Weights of a small transformer language model.
Size: 10 layers, width 256, 2 heads of 128, MLP 512 SwiGLU, vocabulary 8192, 10.8M parameters.
Architecture: RMSNorm before each block, untied embeddings.
Training: a variant of Muon for these matrices, 575M tokens, 4386 steps.
MLP neurons of a small language model. Each row is named by its layer, matrix (gate and up: input weights) and neuron, and shows model dimensions 0-127. Each number is 128 + 24 x the weight over its row's rms, rounded and kept within 0 to 255. Numbers have three digits each. A neuron's up and down rows have the sign that makes its largest values positive.
A block is one neuron, or neurons of one layer that tend to fire together. Before each block is what it responds to, as a language model described it from the Wikipedia text at the highest values.

Responds to: Quantity number digits. Digits or digit pieces of numbers giving counts, amounts or percentages in prose and tables, such as 95%, $153.9, and 12,720 inhabitants; occasionally 'of' or 'for' after a name.
L6.gate211:103134098146074113098121155127137121113174151126123101111129103124113132137149133109096107138133154119082147169141108157098097126128130083147114129119131106111114147124127087091118126109082119134091109132142122115131109148130100116139098138170127119125113111156153106109135089128095141147102108120119076161137148123149167132151135118157134128176093139079120111106166157134149190083079
L6.up211:180119099099140142163146137166121138177110118145124109113143128137137140146108149132144118131074150128116144139140107184147133133158147111136128143097151146126155153175160089128120139140129139135111138102126098150101150117140136147111134112164118111122131126137109108146168172128103119127111139166135143148127106125143142117079152150143114115152103118146122085108166149150148110135119
L6.gate485:148120100119100128102135100109100107164129147078140096140141118149118130095113180101131127132101128137108123151122118126125116101113127097145138129134122117060162122119146129161112143121100110164143085114108128102159105138109119136165134117098131118137120106189104133062134141097133088140120113139155130093165097124110112142102139120118126158153133124146096171092152124113146152097118
L6.up485:119100116120179098134114164128180138155161146131103170145127134096132114133112106129150128121154131141122106086097110104147164134120153125149163128125143138118145132135138115099127124184153103153131112168136134134107096115090100103144155103136156129127143133161123123096092062103182143141118145140106101129113160103116122124095121113147126145125080125145096155118143149113133161119104

Responds to: Numbers and city names. Leading digits of quantities after about, over, the or $ (about 600, over 3,000, $153.9), plus city names opening organization or team names (San Francisco Chronicle, Cleveland Blues).
L7.gate82:091109138139173132158121133117139161123129146110113113109163155097141104127148169120133149083139129122153105132099113200101120134141143149170128143139124150166092155095124089163130135111192069134116136129137087101115123124100166166117084105175163135163108155101110107118123111119129114142156136148120112162117187136175140150152122148138149092117103142117117135120143162119143132126116
L7.up82:132149115175140134129136141114117133163114171132117130136136122111126112085150144112126134055163123191165135142106111157117104116110139100125135142107146102132146100112116102138146110134132096131177139095088135099097086117142155088130119167160147150131127170091108080093100087094122148158174127117145119158106155132151145155155125136100132150118128129098155101132149135131110157113136
L7.gate151:142149110120198087141132153151154159115109158082135093131160118134167103074116174114115087142137094115111124096109169108131116053149146106175144165129098126124095158167130114135139136178152093146136150144146104159089115133120133122101130154121119085113098142167132128150118126138150143142086155135139109165156113143151166122122129143122093139099138103108135100135127157095133124123117
L7.up151:138101114101138139123099166167143181158083130131178154145118129101146118114154148112123126178187118108121124114163141125131169151132119166134137153170145096113128154119083144128126167136122109155112128146109107095148141109110133135089079132151127109136128127079143124132152141092100169126161140154136140166112145141160146126094085132155121106095116120118149151151165115154113131095140
L7.gate204:117116155086135175160137127153104112142136175118141128141112126168154151184146067125065120106104078158093127177164103137155146098126095142140126165140119136143100124119111079163116128122108149126122121135150126092101166080156132175087130134153115042106127178139106160114092130160133094113085137139128108118162139151118101118106124133164150120152132123131129121111119099099192117142132
L7.up204:111153116138119109115163126147100095142129154137102124118155166095091167129125095089096134130133093115052143139116109126086110113158156143141116115159142115146080117102146112153131105181102135104064155130148141131082102107149152171092075112124134108142149151140104146126081126117144130128085121127107144132131133080109145100130069148113111119180127103177153127151107144124193157113141
L7.gate368:080168140114119113132147131053120109142123158143126115131173145128097136107172186160123127124126156168125142129111123126122115162097168134133150118129130119123126101115149116132089133133092108137128161131146140156124119120118143171149116137121164153169133134144117147111111110069128143146094152120114135154140134157109070126103071109141124129097108142144077166134137122110131161106110
L7.up368:134156119124092124118140138098108107124105164165124150105147118145095136107116098104105134156120171154165148124117113192124119167115130160160144096120113127146141122179119131122133117121166119140150155104116138149121126109103052093157114160104167112098129077099123129125136083133108120165109113129106127092119091110080094133098110146161166152086126151126118122104119147105127113119117
L7.gate396:153104116112160111167149104128178106105122115136163128118150145128156116143098118115128131119131096143129127127125152138109157143153112121142158144141136134168112097123127079116130131103159092128124142141163147130145117090085111140093127171171151135130138125109133141110103134090143139120140158130145139174167126166129160137137147141114101110136066128115133127122100114121138119122108
L7.up396:139110105141124125172139143094139144122128140121190140112156138118156124135177107135139091146172121175114109122072107165160128152161124127123099139102152135139140132139113096128096113155099105142154126109138114101125190100139112161153120146155147122128137128124108118137091111158144134164122120166095149122138166102151145130124115152124143123119084069115155129089086089127155127084088
L7.gate402:114083153119132123081153118139145111144133135093160117122072148122111142133096136136132135168171158116123069121129140119158118128106130121120124123141133137149144128117086129138127117159140144135138102138142142127125071110139150127103117102159124142183111122182119077133103120137133133177157141131108132080119111128115122117113103106111129115178100147167130138142144176088134112141146
L7.up402:096110039109111126086142112177148135129150196119171114101139122101120138160114133124122147127163134115131120165137136090094157100143103094167177150106170098098144116153111103154124132132119137135156125165109156113104088122128134146121124122120131122152149127134128107149164151134132158119081153107133129128179137116112159165150107128138177108130117162176125091101119156122160091095164
L7.gate433:123145099114144099141136097150129170117151154095140133092138122159129147083121138107111105164134133106099112161158115130076120121126168110152117111142129151105115132127158120146132111141109130181136112128165145143143181104130132122126143137121115106132119121171085142100129136093138087117109111127163111132125146107109142103167110167128086153093146109184098100071142141116121120087125
L7.up433:164083116125145140130127130107110128143129133134151114157126109158133130123115131151138156091143116159090110113113103116105172155142166097166127106152110077140140102125123143146142122161112079108106121158157121102124100128140152112122146115115109146066144140056136130121132135125145100143100137152108143121101161113124103111115149111110141125141101169094124080084104094103139169155095
L7.gate469:117140119127197156138124122150152138099146114120124111129148150128138124175160140135186132105161134151082138100088121143111102133140099123142110118131147124073116165121102103120146119164122090128094145139139141159121101117093103116109106104130134125144115147096150123140095120137145126152104149091141147122169168126151146141092102109143158146123108101103121093074140093086117102149134
L7.up469:152117128091123138153129116108151089143098143115110170084131142099180102148124138149118099152186128095116126147115136171132133140169152121121135136149155128125138196108151121156106109127106132082120139139135132157122147114119130133120119118176161146161100129107110144107138142132141117136191147135140122125141161128136137109149145141094118095116111108183149085099081073094137097129120

Responds to: Person name and role markers. The parenthesis right after a person's full name opening a biography (before "born…"), plus occupation or title nouns such as footballer, drummer, gymnast, duke.
L7.gate27:132152124130083156137078154139106123148095115124106145130127102098117109124090135091103129174105164125089111123099103135155095158105120101094136151129164138109125099153131106104107156110155130152093152111146137137134119115168129109131161109117158165139106129161107131149111091091087128174097127122130109124154185108137148114103127086152139151134144119187149117141156109088111133125162
L7.up27:121116169140116080114133107128092120129135080155152088139128093126110109151110139139126137131137144119136147128121130107136105185153125126104107166108145143105144143144082142122152150183132115118105117163116159163124106146156139084117140106111100141110184145126173118112094107172104119104119158135147151133108151130118126146165085098141091144146156114106116099124145139145133081107168
L7.gate44:143097073174085128117141096148147089116109144143125128143155093133126130134153168149165170116110136141154115150123124097125104164137110102106098167093144106177101090150100153139138152147125116111135109136085128111116109118162153180082122137104097181160132144156097139083105142134115165127123097155122167135162114147132098140146117134087140098116125132154159166130153135118108081132179
L7.up44:097169144166111180075133114144068116131162080147123101134147133099113170148132115102122163118093158140130129124123084098088117130151113115113125129093164114099097165122115133117181139186164142152163092132125127122103136117162121149123099143124166188127162142116141152099121156118124118120161120155148154148133111148131140155099119108134148140133125122132122110109122125139152118112174
L7.gate68:125113122100118130113142127123145086173147072154158133144146101151120154147141183111073097120140171101101149168141106075152130211140145155124133153120133136161104148119139101132137126152113105116147180111112143079119140133153132097100126095130095112108123075145151177128124116108127116165125116165128154136116135135175118137149118148144162149145137113134171164121083099123126123114167
L7.up68:116118113150095121155130135113142103112147113163104145105159119140165168160137119109118095121083156128188160117085109126118125104142144130142104155106094136105117093136146149156164105170141107121155175083113082111160154151109123126132132106144099155118155089141141120132127119145146095129120104155199141143115151118138119108121113130121125127146091092116140101158111144180141152104150
L7.gate80:140180138133134122162133079124126129171128143116183070125127130150122072158124164123147112133083138129113082088158136133105100110120114144137096109113111096077095175162189134116165127150115151158136138127104184182105116109129126128143147102117143124142144084144145142067108151166142104114142147101155123139156164141140148153133143129114098151147140092142124140157140093133108091132136
L7.up80:114133121109116152109105119088130127124132146088139165085127116153137163184162142148138122133098121193135143123116087141120132117120120166136093125148139091060168158126114180120111146120129129119128167139100115120094098165111133124148145186150136073150178118118169149075141156111153099105141152123086121103144123122143156133159104122143111172166136160088126142118138086119118140091113
L7.gate85:126127100104125118140155141110103101151140077126098146115157090086091127160136123086136151160128136135155125146127117081139141148112094112129121145123128117134105132142141116088091122154098136114130103131137123121146127128147139161114133155168116109153054131123102104148102123145126135124133140175135147143101124160180165136119152132173123095111110117091132092129120067156122135175168
L7.up85:117152114148143103145126106086156104124113154127133148119088115146090131125114147149147156099123158127154137147152112186084091125130159096170120106120129114077137133147132120129121103107134119125132096090135157133138141102141111108131140131114138140122086150155090090112122089121119179135157109147164132149116157141136157110160173153220145136152112127147126106160115139146100132128129
L7.gate148:156132134101115117132151175145109066123110121138116173142109128108147134120156136125148136138081142149094130110151132155108141126108106113116149138094163082176142123099128124164131138130143084132154168110116158115114125141133163105162103162157169135105103148114102144092097138125118140125131139218140155141126135146178172119086141138142160118135076124148118106120146137131133170135169
L7.up148:095119126146099123137096165126134133154102152111130062133178108189107159124106124098134107148083157195130125115123149156106104129117136130136155114109141149102167145171113139146155142149119097168146158119130132156092141143153125059112092128137132111147181167147122107112136138082121120100129111180101128119134148113114135162135148152106144110124117147149135163110144134126090114123165
L7.gate249:135120102139134127149128092102131095140090129107080161120137066126114133121142150089114158086109112142150124141132144170105087152130115136109096151122102185109106069093092135155111128140153165144126107125092136105155123103091186140127096099139102180135164087121108134138124098128147127131142144135142136126145143141172137092163133145120086169150144157129115111104132134120119124108146
L7.up249:137133142172090118146152079122146107081163096159096098124104112164120097124112127105138132131110133157101149148115180139167103149125123154094103117162127142105133149160109150117110120187138128148135119135097125102187158119153154111153176114115102132127107128128188153143118088114133100131132164118170143084135131111098151121124071097089162133168096103156132144125140159141096091120150
L7.gate459:102140073104135144101131126105139121155130154145122203134172131128142110084138145126111160130135118122095085145111104078085077163128062156103120140142134147121154103123113141136134150112145103104137114160075131179144161111137096144125108148125116152129125153129158081120111117150142119145102114074116127116145142157130141111088132107154118105127104118124071146142134091134130114158143
L7.up459:088122107132127128123122105119128114165190122128147180141132114105092143134153154099091151145121085164101125117083122131104073144125106110117145124108134136121133054131112131133084177153148124111145142116135099111139128121141149161103128104124122160111095107121124109128121140104116086160108074112136115138112160136134131123070130138150117124144126131158123109138128101136141119139139

Responds to: Modal "can" before verbs. Fires on a modal or infinitival word right before the main verb, mostly "can", also "to", "should", "is"; e.g. "it can be opened", "is to improve".
L7.gate121:139140143127108131111106144135103174089119144080141121142117143156145136159165115119093128135152146138162107125108110185133094119101105106105154141099079111133169138133112133100116081105097122122163138177123147095134136129101157115142098128136087107132147171145119137161151161121136108111159112162115141135154138141148149150139108143090106105102113107125121165113126084142134163056095
L7.up121:107162106125109109137149083174112130109121091134160065107166120163139129162098121096112140122105161116163138153132107160134127111094109099175116124093094180168155146174171143109125123127112152125110103088091148137123134108151151122116149124126106112139145106124135105172116095159087146121102080136162134116125127107135154131127136075138133130112116137115120129157147151073110127180122
L7.gate131:132121134137108101167152145110096168145177164111119097130156173128127113160142068102076122124150158150101129071122122175147139113122159107171150139077135145093100122145133111109099128140089103125104156127134126143108142193124134092146119128150124124140131139088142118131104123146156093160163101133167174159158140112111165103100126156141118147079106137120142157140137147138157122127115
L7.up131:155076106140111109094098112136107186156120146108154107109180128081114102191125115118091099118143154103098117144160096191118138102117136099088129153127111149131090117136120106141121162139070131121097142142135139135134148134121092104136151159148131136120163123134168144086114115123097142120173111115163136094141104117124163141102110143153137130071055178155139122139107131135116062143101
L7.gate235:183115154157105140119137080138097164106182126139141122123144117129095170097114162102094166107122131118132144107105140137132147118176103140161147105115086141098126123119104133109123118133130170092098107150149134160147085123165142145122136122145147126122147129181127114149131127123127098101143145117151096132112127128151128154134153100136191098109157127155145113141095120139111114106112
L7.up235:148092117110157144096148077144144156163140135156163140135099091150110132155150144134160109138131096133143092097103130102093154161159120157157164105166137109099125111123114088117153098106118179097145095147152124144125130140128120132097107092103133100112107156140088141109131173168136155140130151106161112123143153103138081153147128111118115120117159170135112128122134098097064154071144
L7.gate379:146149102133125110169124110108124166143111151066143162135141124136121176164165132151104103143110114139108153163126134142164155153133135088111083104149139151097159113134113173151121143146101107088165119160150115124104146107155152141144125127139118127111159114125160103109092116094141132115139159135158152186131136130131164100127111138161156179124115124137094129143099153092137130125123
L7.up379:145143141160120090159136126092083131097119174096110138171134140123124164142118141147113110119164118131100111127111150134097154099162145091158102156159125089125112140170148146163147148129076146112102178110158087130151191141098173163112098124136106109131156106141152148128120113099124146110150110144132132109080152098135070122152136141107134153130141118142088115138137099133152121151117
L7.gate381:132138110128159143112107115117144104148155132139136130161118144125150139171167132122133114177126118102139139140122157144127109091131126162117124124177135117082116094066135116170125068118150140118125109109114111116133121096133135107137125118155121094166181175155106126159114098082142148089124130135122115096160112116113128117119108134171124161127143146136161105117129113165115145116118
L7.up381:110122138138131110124131142142118132114159116105119098121118104145092127118148108153105126110136137165106125115112168151124138104146149143169151118161120090147132117127159107097126142105119160178145092134153116115087126098115107163142155133129090087154151123137143158110097141141137152120151133122178108114138134116121123126108167142107151117130149176152136127135110118114098125126073
L7.gate407:138083106132157144093128107119118153111109135126114150149114068124071156112143153134104152136163178112165139112159141147141147139171101114094149133148131071075143159147123173130141058115133136125137154107112144113123114120112143103114147153111151132114141154176135144113090197156121158122114129142113141125107118128143161129086084156181107159106152136103154131099135102143104103152114
L7.up407:116140132114147110118106111115181154096142114117091141153134103069159144115181119143129115139165192138178109144101109125109119119151132115159130174132149110115137097184154090108143129168145140139117178127138123147118096114097137174130066112103114145146105110174137139123119135135160139125131103148119149155131117059119160096119109146122170160154111121117106097141120137140135120109137
L7.gate444:139092117129142141148134136118066175135114146161162145127139111145138111108168124121115146125116146125111123130111149162121092107163165111102140140136104156062104102125101128134077127135106134131106103155177184185091122178118128140135108134132097132101098102107152122117147155105079115144133140110142101117138120157156118135122074157171126154133120129126140124137135098099156116160094
L7.up444:138141119130125164099108116141158123087099127136120135094157130091147113140111156105129148087156139113166158159145131109124150155100148164121174108173095124114103121137120116129152093126074163172163093118113113127144127123138108160106124122100106089128124147113087158103144152076152144099134108125132095129133141114120111150130126147146094139122068166152123143109153092106086101131130
L7.gate462:105139109172147093137133134132093157164087119160149104076120137145129146141142124134119132131134111133115114132145115141106108088107156159124116191126090112104122101177161120121110125096163149114161137151111100087117114095157127104148089161188158097153110136139161126133142145118109130061156156105145146126160144120165114118142120167102128139084140117134119131144088105116073138114131
L7.up462:131142092129150113157160133122159176140155117097105105148097122145180152175138122104103156180114137105116087090131159141185133119125152087142146141170090171165148098090084150150085105153111109124136120102168129123112094156157103129143185141125103135128086164148104149135159148125143113104138135101114121112148115118138145131090121106178135136100091155136141142118090133100138116135155

Responds to: Verb-phrase openers after subjects. Modal verbs and infinitival "to" that begin a verb phrase after a subject or noun phrase, such as "first Belizean to play", "monarchy could prevent", "score would be".
L6.gate103:144117125087103155128116151077131106085151086121111111157143128121096124122136126107110102105166112145083150170124171138120104141153145106102146110163102139132123107134099145128114134117106140124107111142124144114154112077137140081180147150147142159086123165156123135105116154122127130060106128104105126154165101152156124131118113134123149171145128135124162106098124160128089098154159
L6.up103:120135133139148130093152137124120094113098154114103097101068117075151129100143090129132100122077154099141084094108116094081154126125155142132150121134117139107098116118091129139136132165081125141125107131167124150081159154129122163078113134117097124109185120124123159136117155115138107120097122118125181130136115148122107138136116105126093134117157098077088178144116124127133144105115
L6.gate346:120126099103137119117106147127089130102122138111152151140112115129102147138141116103137090121125119141144146160124130122089075082124135122082098220133141104106105112131124144145119115130119083125090144119163121173157102129157155127109125158102145135124096114124125130113139101119109132106107149140117117135143139149148142060143135154121189140107138118153104163156162116072129130128147
L6.up346:132090142066153139141137148140160123128147149151135120108093095112184090122161139122144124149165138121156125147096124139156102117147141137145161174121085136104132140098129114145156129104131153161148103139144127131130068138133138118156160138156151130149099142101142094120126137108096082143108128150124082134096146115084105082134126126166126179079136149111130162135110104160106126156110

Responds to: Lead-name opening parenthesis. Opening parenthesis right after an article's title name in a Wikipedia lead, before a birth date or pronunciation, e.g. Brian Launders (born; Régades (/fr/; weaker scattered mid-word and function-word hits.
L4.gate289:158152097181120141129124133154140124069086143108098125164131080129118109117137125151158108111106166104141115120144109089127123163094123113148138094108156142129123152148108098149101154148127065132137191145074161097115147132071098128086168096167144151141139078102154132088145151144129120136116101160118168152087102110129125152148114125114133128094136130124147099103095142114133150133141
L4.up289:140067142159099091143136122139183143150131112133122109137139135145157101117103186121141156144098156163150146097160107118119143149098116116127135092118164127082127171107131097145133151124128091131145138186088145108154145126147078147115120079114128145100108113080132159132133153136095108104110112146127129089119144061140118147157109158151162144150152130168136131107130122099136109147147
L4.gate305:176098100154126166133139120141140093092136119120119083141154124108122144161144144156141125182133113111141140168137095096125111139139120110124179177126151133148120122147115154163110092146158111151163121091094120116124111180144141111152132071153116105119128187098152170102127126117154111103169127145105128149123101116116149124115109144121135130139136106139155113111110077130107113143107
L4.up305:123109129176094138150138095133130131119178116179119154121119128135115127106160113170114106092163113099151135111130105140116124135149088081131184141127105150151127127145146113142149136186163114108121127093097130106141158171147149129135094104138096098107098138084149123110147133095135152111109152121077130135123048142141124132121116090123137072151148134131163136142126108146125141136156
L4.gate314:154147128136136143117141062134118123133120152143117113118141159121099142133149139165093115169154079145128125177095127104114098150145153098104100152129156134134090110135134099142101140158115176135124157113128121100129101119145142157150126140131125112180154163086125112160104144109142099134115110122215157107122122151125071145153082146111130136141138129134139130105110129108160142125188
L4.up314:144122120117067139139191145119094164143108129096139129130119181112094112120121116107116105092197119116131174113104124131120107144114134084116143110133136177113147150167139131103099128150133137143127120084122139136145088102122105115113095124164124122115153076090142081121137122089126132132107137099129110120136106097149158099115123139143107107170154121146065093109108111130123081182150
L4.gate356:132163109145102123131117132101163150097143110122164096122149088135108091151132151155124139125146152136082094124172145107087128140106133151108103139153134139157122112109133131101117112174140148121141121118145191126163134159078162127138135120148143122147162104151102153150112089132156115128102148116141122168124146091134114149132094152116132117067182079142162131146104087111122082135113
L4.up356:121122118141139136175093127088118137145145080136104130111112102111130131147101139188100096115132081132099126120172128124145132155123173128114090093144130108116163115131124094113099179117146157078158177153088162162137126183115177118139145105159211137158088157159093112133138103163103113143158139095138161127160112121135119131141136101137148087160144124116149137135118142163152074135147

Responds to: Clause-opening words. Sentence- or clause-initial words, often their second piece: subordinators (Once, If, Because), spelled numbers (Forty-, Fifteen, Six), however, A, More, some.
L4.gate118:125126152132130166171110142113102139175118104160160147138095121137135131132134147131064104114117142109122124126104156160110157153090171154150130142160100103101103131113153131132127142140132122087127141104125123114139136144160142129079105154162141125095119111127133175137138110124101109148107188103118096124127180193133156100107130162127161113163139144150147075129089124136121169163150
L4.up118:104119109138085125138145156135126136149119138151140112082127121124109137109128155143101144156102125109138113140085086129117110156104132130120107131113082108156105191103083148132138096149102108136128162087149138187136173139138120133146147144109128123118147153115147154123150119146156127128133167111143105118098147155166141119170146156157099140164128127112103093146132102162141169151129
L4.gate330:109067126147084124138105139122111187149183125108153147141114087137106137114132161154119105118144147137124108134101111156104143154171142132136139163164135126109098108153137176145123138133134087172100126142152145157120095114155138128132139135121103122116115115122134113137119116156106131116108155090101114112085102161174128132124143122136111122087112117120080193120139173142121127144121
L4.up330:069073123162118116133124145121119085137128078117164107146140121123153150091126127106131150118102148130093109159124116105127156127161118104166169082137138097108116140146143191104122143093142062143167107131158143139144107107134128135109130115105130140128104118148168130097123120149142092098098115137129172098121128115158103076091130119149127138151096098110092187103122148138162136115121
L4.gate354:100082085107138169138113130097139172077091165111166115104138127105135102138106131088110120131178135114129145166133136106109114125156119163121101114165130128127142125148124152113164110129095092124134097108173114157133108176088140107110137146100110106146131150091118141144106121125152108147102128117111158139128098156134087131158123122112123092180104192124124113145122112140128105102152
L4.up354:121152150139121144134121103098144122121116097134132100115122148156106061147136080153123088126100125144165127130118092104139184128089128137108091119122074146099123130111123104101120065141097144155191153113146157125133109158135136120136098090103144154139172153076096121140124096087137143144132126106150120128083108126184130109086107136108069098120144081159156149130133115147102153158147
L4.gate407:118128140129106160117116136175128137142131138170165102114119065144114134125096164133119096126092129151144166116062098146151128165114171103144118117097152088107139154119113176157119122128124099134142133164133116198161161125131110143140094102133126154097126118122126165100068151150105094130112151156143149157133118152171127108114135151131123134164114130108097172150115129133194172127148
L4.up407:123117113089161092116149120160149172138129122132145096138145131098154137117134126127117152147112126119115142144106136123128139133156137130136134161112154104136130151152099130154138126132160132112136129116140182115160154138161102114104155100139088117107114122132129111133149139149099139105135166072125103086120130176087085135080103110092127134108121183123138124103139132114164158129131

Responds to: Person role nouns. Final tokens of nouns naming a person's role, job or title, often plural or word-final pieces, such as producer, critics, historian-s, governor, archbish-op.
L6.gate125:148141093126143140137136119129156149139124092145147114128162126101113157131152135129095109128177174132080119129139111135134096152113150122127156117172165136088130144154146151120112145120113102163129166108175104157117127134091097098132137122140154134093133102130159076129126111150111119150114145129146109083166109141135138109117109176137128120131138125157134148137107129154106118122127
L6.up125:134133149126128110145133067175148143100097160116108134111118146126161112144148135141101111141128183131144138164098121137082108129111133086108114117183143137087136140105156165112152161116146165118131095138128130136158135140159147136138138102125153152103101085130171100087129059179147196140140169100154128160102176100123188157159154168139126117134129144116091111135097084112121097125111
L6.gate473:118145085121092140101115093147141124156129131109095118146170117092130161130131179123136149129137188135149186142095141091090080104109147105128159123127131147129105130133114121112137148132122108149146100132129099152098144150152101075140121088122139145068093134148120144148111124109112119134106132132148140124162136117147105177085090136123144159106157117150146125147127120120143140104140
L6.up473:142074118136119151135071140131125131139110132132119101137137122117123162144155170088110118102110188169138157133103138100117125177096161092141133113119149167145123128163101119123186145147135175126181145130127112121133151140160109122117153114123160151097094098136116121148128115136118152101119105150165142132156149130156129084107112191107098128120125099179098108164153152146097140111194